From a checkpoint of a small transformer trained on Wikipedia.
Size: 16 layers, width 384, 6 heads of 64 (1 for keys and values), MLP 1536 SwiGLU, vocabulary 5277, 38M parameters.
Architecture: RMSNorm before each block, rotary positions, no biases in attention or MLP, untied embeddings, normalized queries and keys.
Training: a variant of Adam for these matrices, 470M tokens, 7772 steps.
MLP neurons of a small language model. Each row is named by its layer, matrix (gate and up: input weights) and neuron, and shows model dimensions 16-207. Each number is 128 + 24 x the weight over its row's rms, rounded and kept within 0 to 255. Numbers have three digits each. A neuron's up and down rows have the sign that makes its largest values positive.
After each neuron's rows, "fires on" lists the tokens most often at its 100 highest values on Wikipedia text that the model never trained on.

L3.gate1208:130143122141111121142192106113137124154138139135135151130086120147110104125110123147118137103122100135081086088116122132121140127126120138113164133127138112158147105141139177132121144137136145087124101110154176106118100088139117115110091121132140106135165056147146109117106150135134152143122105118094082129093134153091105109120138096157126192177128159093123140150140154110146096142141124162151158098082122130131091124169168129115093172138126108104144106108133143121118154117131108171145164105123119131115137134155102156123171146130122142104141127123145147139134161133146177127
L3.up1208:128113121159068118188158098071119132139127115119127108092119124147124123116100115163119114120112131077078116083131088114124125148134126107109178142147114144118167105169140122130098187115151162108128127129150171159112118133132131143119124120183066093113131106139132133130163141133152138124108116130077132114099122143103102113122118120143170101121106101132130139139140151111146105102110126128143124128108127130143119112172151137130097129182139119118169097110135124146152113098151154102130150116123107165095123114125093164111131148118186118133127114161127145125150140123123157157
fires on: ". ", "US ", "A ", "."

L4.gate1494:131134184114111144108137128145129142153153158126089095149099114120103098082140139191157114111158121111109176162087144104157134144146131082131134133101119131160145138097153124114102141101190135100087124112156163145078083109135118148128081170095107105132119094099144130173152074148134119124113131140171094144128122129141135137120165099073123113125147126127118095140152086156142135114145125099157137123100161134088108127108122137175103112135123072145113111161123145103170143104161137103163143137159125075147150135115130113112117144121126114079104158138105076153146147145162125120
L4.up1494:158125175110123130130149146158146155164152165112094103166076130088138103119139144177159109103167127124104158162074135095145143137133156083126136140119111147162125123118147117112080138113176128100085117114142166122086101114132134155114105150078134102125144067113154121160124078147136125120097098150169093163138110122151127154109156104099101129138157140134108088152129094146136121100142096110159125142108158151090131137098112136194100122116112112166132086163116129097162158106165123119150146119145127115147158124139102111127119176140134124103110151120118092156153144130158141092
fires on: "men", "bo", "girl", "Men", "children", "Women"

L8.gate530:114096132175127089134124123172118069111101087152108131123128098111115203150169125143137129180136123143148159131138107147108138138117095152106149116105139111138085170132123156136102160127106140141110127137107122139169129143115135171113110133138099129141149108125179113121116146121148114152115144090140128155113157152150173151128176131124162091135142098131116126096158136142129166149112126141178095152155085130144107116145132137131169106104153164105112109101174128102112090100127107170125119136156107126100177121130106098146111093139097121131139103106128103107119097099141141122
L8.up530:142134159178094140160181165113144141143088114135120120146084147108147125132139149114163157122124137163123136101140123111123131135116096144147149111104122114144116116135126143137136113151121092129082062101121104022135133131121110150086054126130150141121094134160125105137130160129121145118145116128117154148131144149115094112132133124133084108145166174117109093081148149162085123120137125062170119131095085133124143064137160110096135136158099136183171147089094154132114133160154126096133090139133117075115146176150146127101143118131133113137099112141080158106123097107136107132
fires on: "==", "== ", "new ", "ben"

L4.gate75:127108136116124149085137106160154088140149083120145105167133133112104133126095163139121117112075120118081179156113094090146099150156131156105157150169125124130129144076154146102140160118133128144125118157140108116135149161122119111119111147146154069184132122138128140130134145136126110156112208117125133154140123131134125141166134113131131120117072170106142140159116140103108132125122126127138128100129127124171139125076124157109120129146088130094107125162095138120124104135115148173134152170115114132163054158080132120101146137154108117106125129131084139170138151156126128099
L4.up75:158156155124131146150116092138168161088154110083147130166114130099125157124126102105127125168115120114120166077136108130115134154159089143104134132115139127101130132106107111143144159110127098140105143154112148104175140094135112143129096117123164162172129144116137135140143122126061158141135154093122148132122111134150130142125133149147093129122114123103144127143153117173164162141145113122139127129114117126150098115118162182133167095116105143127104127109169127097058116156118102128141129116162113084125097133132136128085171116148158114112147102135113132142136176135105154115
fires on: "Su", "su", "mil", "l ", "tive", "ement"

L10.gate1196:130128164120139121129089094103099056152113159124163138131113157142091150152162127129142125136130149106122133169114142129113150077154102117143086119154144109132156107142139115169163125151111112119130141146146118099115094094117133138144133099133127097155091137096108099155131125112116121122140171144113155188174115141154140109101085138168105110154117163100134147104120112121110143131127127151149107167143143120120102138088144143142123110143146092115115130096125124138124149125110117123094169182178121147114141124102125146153203147143129130048102111096101110123159138123137139156
L10.up1196:157137111130132144117114161113113102145176130134109108113138151147135162112108120118132153160093148115154131116129056130117101161149146166117179132089130133105134139110129102170094154110070117138186135156140102151131132138148126111150109105125104144123095139123158147141110071158082091132175099119096141118115139114141139142158087168114118186085143093123116102150109118155149176091125131112121106147155113121126149114140110131120156128116111130132148128152096119126143118152126105112128115113146081114138163110136165082144134118098154129122119142107099102141175103095121147130
fires on: "\n\n", ". ", ".", "\n"

L8.gate362:112070129128117110110107134105139126134124137132124097133114188095126160133128131124126137145125136057164131097091103150140174108139095110097101116124124126165120097090110120144126139112143130153134121118181141109130112158131125082140104098115136102110107119155116118140136107127128144126129131138102131124094149131121143062177120134145141115092112108095148088173114118123106163107103119136188103141155128102182141144099092126116156101135166164130137145131091108111162105131052137109134164155173133182121143112115152097139121107142100182119102133121127141126180090138108116105
L8.up362:155103125152095190147127136124114130100120142129135163057120165117154099121164127133139161155137136127146142132157092109123175146135097160144140148142184142117135173120090111136134149113082112056108119110150110147127139138146138090129111132179155118161101135120122133141092164124146135093128130167141139132164131134134123122177133133149087125129133079111113100139132135191109159126100140137142127162139099134148127117088130122163133103116161089135096163128118108181134120127136152097104109111179130155144096135134075119116159129145128130136088142118077115172118133109139163112
fires on: "\n\n", ":", ". ", "eng", "ting "

L8.gate166:130097091133097143128109110134129139100146163138124132125147146143087133101136151154157114073149147133115168078133139132095138118149105109103154135139164130103152146130135108147114124141132137163110118135131168175105196150108148081144149143152101118137085105129156137140159116129119120114085138172137139129121084122135140132107151143152142129138128140151115123155167088112143177111141127119123123135111141141135187134125165156131130152144123113144104110160128108106065180091114126161094170154175140127170107109153126113148170127121126123106128087112133104125123134095087139117
L8.up166:138168129116154112139187112162129141119139118101109119089114134100136078093137127111150128091159195182125160102123091157116091120103142124151160181130137106118155139090075119138099119161080140136127158140106111122139133119120102116104137078109127139095103138130163129116101180170150135108107128120156079116138135146104089147111132122193103098186117077149125126113187123119085154071103146102158145131130125120162119113136138123120102104136099125137105112136159127119122121121155116175128178123093124138154136122111166109099122140137144142099102124127145086087092073127127130144
fires on: "ong", "long", "high", "larg", "High", "clos"

L3.gate719:137095116132148132115179112106150146194137092139119143099099168113115116134114187131139144123110171127140124114110135114145116180113100109131128109123126152071141144128128145138083153175110124143117161143104118177103164143147115130118131111133133136109113159155069133135136115133094150094157142136125102109127071120182129116169135100159113144134100106131151137119156105116141147137161143160151078125125121127122122119127156149134161131126129134130118135108154136113116107136092145108093147154089104139168152097131111113161095170143155122109131078140159152131126098146087146121
L3.up719:141129109110155125157133116137125107103155129114113145121090098119102141149100155136163142148104165154150078079132117104132120112080073145161131073104146145149136105138124138145164130117125147130117129169154118129115133122100123118122118151109109103137110152123125149166111146091110148105159166109113093160134141160118127128108139102125107120123104139114141146139090141135110134170135117112138128150094082164133131128121136139125163175109136133120104189122164161098131153136132136080161133134141122098131134144144120106124164143122154147143115116100091097113158121157079143136
fires on: "un", "dis", "public ", "media "

L4.gate963:145117153142149110163202119146130140103144120146101168127158129112103112150079107144156102146125134126121099107110121164118164115136097082077134139125128112094117076145113116134091133135111084123133107119128150124176125120142158138113085108139082084126150090152174123114128158113148114099141124126141092156152109095117109147129117129105140155111127150109159124135093139115150124103136121137154094153124106104108145148147120101129110094102136154093099080083127094151168141104109103160136124095098089134110139125141135142108142138164155120116126125155108151144198117100139124130
L4.up963:107094129152118117132124137104134136071155126129104147148134139147143143131131120091152140162189170141150115099074090108134112105134128091158104106135109089101147129107176070092067170134096144136096136097177158136143130092144143095100136108123110131139107151127105126144112141129108093104147165082080128148141149117168104141114120111108126112097110117114117110121104162146102120108082128136111129103122111127120106170112114140151158106121174116111126136104111098159124119130116114126152150162129169109148148138205136162136117131103121122097109111123095166109101110115129102118
fires on: "ing ", "t ", "ised ", "ched ", "way ", "h "

L3.gate1525:161122115152119140058118101142135142115154124176094102134127131129141138139107151074139135127127109082070146148151080084145111130157135151141120175127130137138095124123146104136088145145137106152138153151154129123084150181098127135149138113146161123133171151150134183173156131101096125185126163167086106130120112161133115114161135149144151095114112089123122135132130162183148165109097143106128117119151118141107134081134163140161118151144139135126101132128114084128129120098131150111138124127143136130141127080082133131153097138111107100113096129140099138145104102155124130090
L3.up1525:169151106166147142121127147111125128103128167161104172166095139131131102133123142127114146109095101137102152162108113141126138128123129166121102174134090137096116174117171062103148162159137083153123122162121120157155094084128179137113141130144101109113137122158151116155130170147129188125100127131097129117116097144108159082157136151159136158130119129124134158150144139157151181136112119134128135119120172104164104154121161191138148141125147126135125149099157132147161099130083120162125071128125111095118162127121158167099134170132093114143131110141102141085114158137090142095
fires on: "Su", "su", "end ", "au", "Ju"

L4.gate1269:105224137158077115094150132106125138153103139136126085159113116073114126174101119142140091114115078146099148147123138161098128144118129126148111171163140123140119171091101184123135150104129067131119136146142153090123121154145180139122103165122147112165122125150184113150093109099118129174092117103121144129117131136099109089112122121154090137154123125127131140149112139107109114108142132131182151089126137132113125153136151114138129144155122100087099157120074076098129153096127126124137137120127110098129129120174106138136093139168109146132138150129129126149135135115131170126
L4.up1269:145116079142133075127168127132111162116124137139179094167132124128132122158082170170146118171123138125113085116169114127143125126154110163137129129124094150136148152135168131109139113123134151130124098125127120115126131120106123106116153136160141098138116106106080124107172128134125155187067112131102124123133138123088142098132111100143107139125132132140182161123155135139175148133135136117138133105098128132140121082121146114117125075147061119130125128139116135133089153124123129097115121108183117151161130146153096146084133191125192128144166118154169139140141123151122131167
fires on: ".", "anc", "ater", "is ", ". "

L4.gate526:124120133171152140101131081133093105137151135130099128135096152114099138110110112137141140136115160143174114131103108117105174133167095161171154089155137142133172130127127112197112108148113139131092098149150146141135117145116166081111135147135127102118104100126160089117166142113081173116138126112146123113161100118164143117138134134097122110147143162136160181166160144123125137116122162096132112123080115114151148084131192110112134119168122140116143149101121133128138129131139115096120139142101113123101151117151118107154105111123097162116128130143158147131102164130118152105
L4.up526:098121130146126097111138153090142157081183119159136108116097162118166120096108148136102116183100144137108100120115143134168175174090141140136125123145152130125135150073097132143141119170149099147129101156105076108068150142116127097102115128092156129175130125121129142128117126087167130147141137155116146141170107115129143148147151105091093126099080170153128145124135143124129141124152092139112131117087144125182115131129106132129139103108118147129079199116139117092143072147142136098125155117149146119162193100189069112141121167109079144143131106102137102098141116134118097113
fires on: "un", "per", "Dis", "dis", "ex", "cul"

L8.gate428:123118078116180178162109128138125146120113139144102155086137135087121119100156187114109122125133129097130139111120115147087167111094119114171168150122171122134136113153162158116093156192109156181121155129106137095088120159113134118109131160121106124078111134122127112109152133133116124126127173101131108120081126129143141144174110155111155106110130130108120111121142138111182128089150143098120137095117125101114135146117174147102127100141168121129127164118153131123132121149136071141126135136147143153159149127120113087143125135121119085105120115153149136175129105113119121113
L8.up428:125112185151122116084134107129129140153116108156120141120126154131120142134100134114151105135146158115163115081129146152126106146133133104112112124113173150142142097166133141132156141144140144166104097118148119115138139096154137073099160119139097149058109171161144141134166127121154128119092142152152130111121064146125096146125118129152158136134102127079142151159149120094152129105106155140113119128106094116151077123094132113114146132129150120148145136129156138169153132149150134159114152151156122159125121099097148133130172114153131148121110134130122080133110123127120129156
fires on: "mid", "post", "high", "late ", "High"

L8.gate59:137103168171144106102070103137134077128145081138118130098124118140165141106108127124134175155132165118135111135112109139114121128123082123116137133138131120151132100129153147184147124104116157156132091141132095122107101164094083119138074122108151073123136178158108125116097105119116138104137143132115137158175105111130111103127096107100142140142130120099165129092152086126157132105128139080117107145120142091137166124129133146100105100116154125101138132146114127117160108118079105104099133144124108148132155100132135123132088099109134141120092132056089119127154128117139148146
L8.up59:141097157138131126125122074115109102111156116092133105107104122142124201116113088104157143121128096067140116148093097135119151118151144101125158079140127150131106115128151144164139108113113118116143133111142143124159107122126136175160072122103132110140138131145101173135092106111125122162152132155091169108154128122136119073092128148118104124119117148113111118134101134121134200106128099129119085164151100097126143140136116108145089126134119120099146108136134098154129097106099142108159135115170137159130139162107147144140090107132141129093119129091013112130140156098099139113
fires on: "\n\n", ". "

L8.gate295:131104140138163131091133133126056117144120115150095121095113109093108150140139095101099086158135102159080139147065089105153131152088133141158159098106136147132123142126119128102141152128123131132120135145140109105154158168119150131139147162116123144097137095108118146096128160093125118137127178122139112111090124147174119116085141095097168113136155137107123151132115140129150130099086139089105117103101127142124184168109155110117130150146105102162100139140142130108134135080128114128140088188121126167097090110133156093143141114113115095141135107119179106127104154122128114145
L8.up295:150143158140102063146174144119117143185110124081105154132142103157129106094158149127182169142153104183139136121113145120104132112105096105128159116109117136110151166123131116103140137101134121103115099116140075136130146154119134163158121165134138127154093124095143134105106161139182114138110129122110153128142113143107062110145097145163107129163118090131146076139134128152138109127151128113183153134127094128112133153075125115142121121133124113155100140149142140154180137135162164124188147152117118165144101132091167146098112115191111114152124160126126111132077134145143160165
fires on: "==", "which ", "== ", "that ", "species", "—; "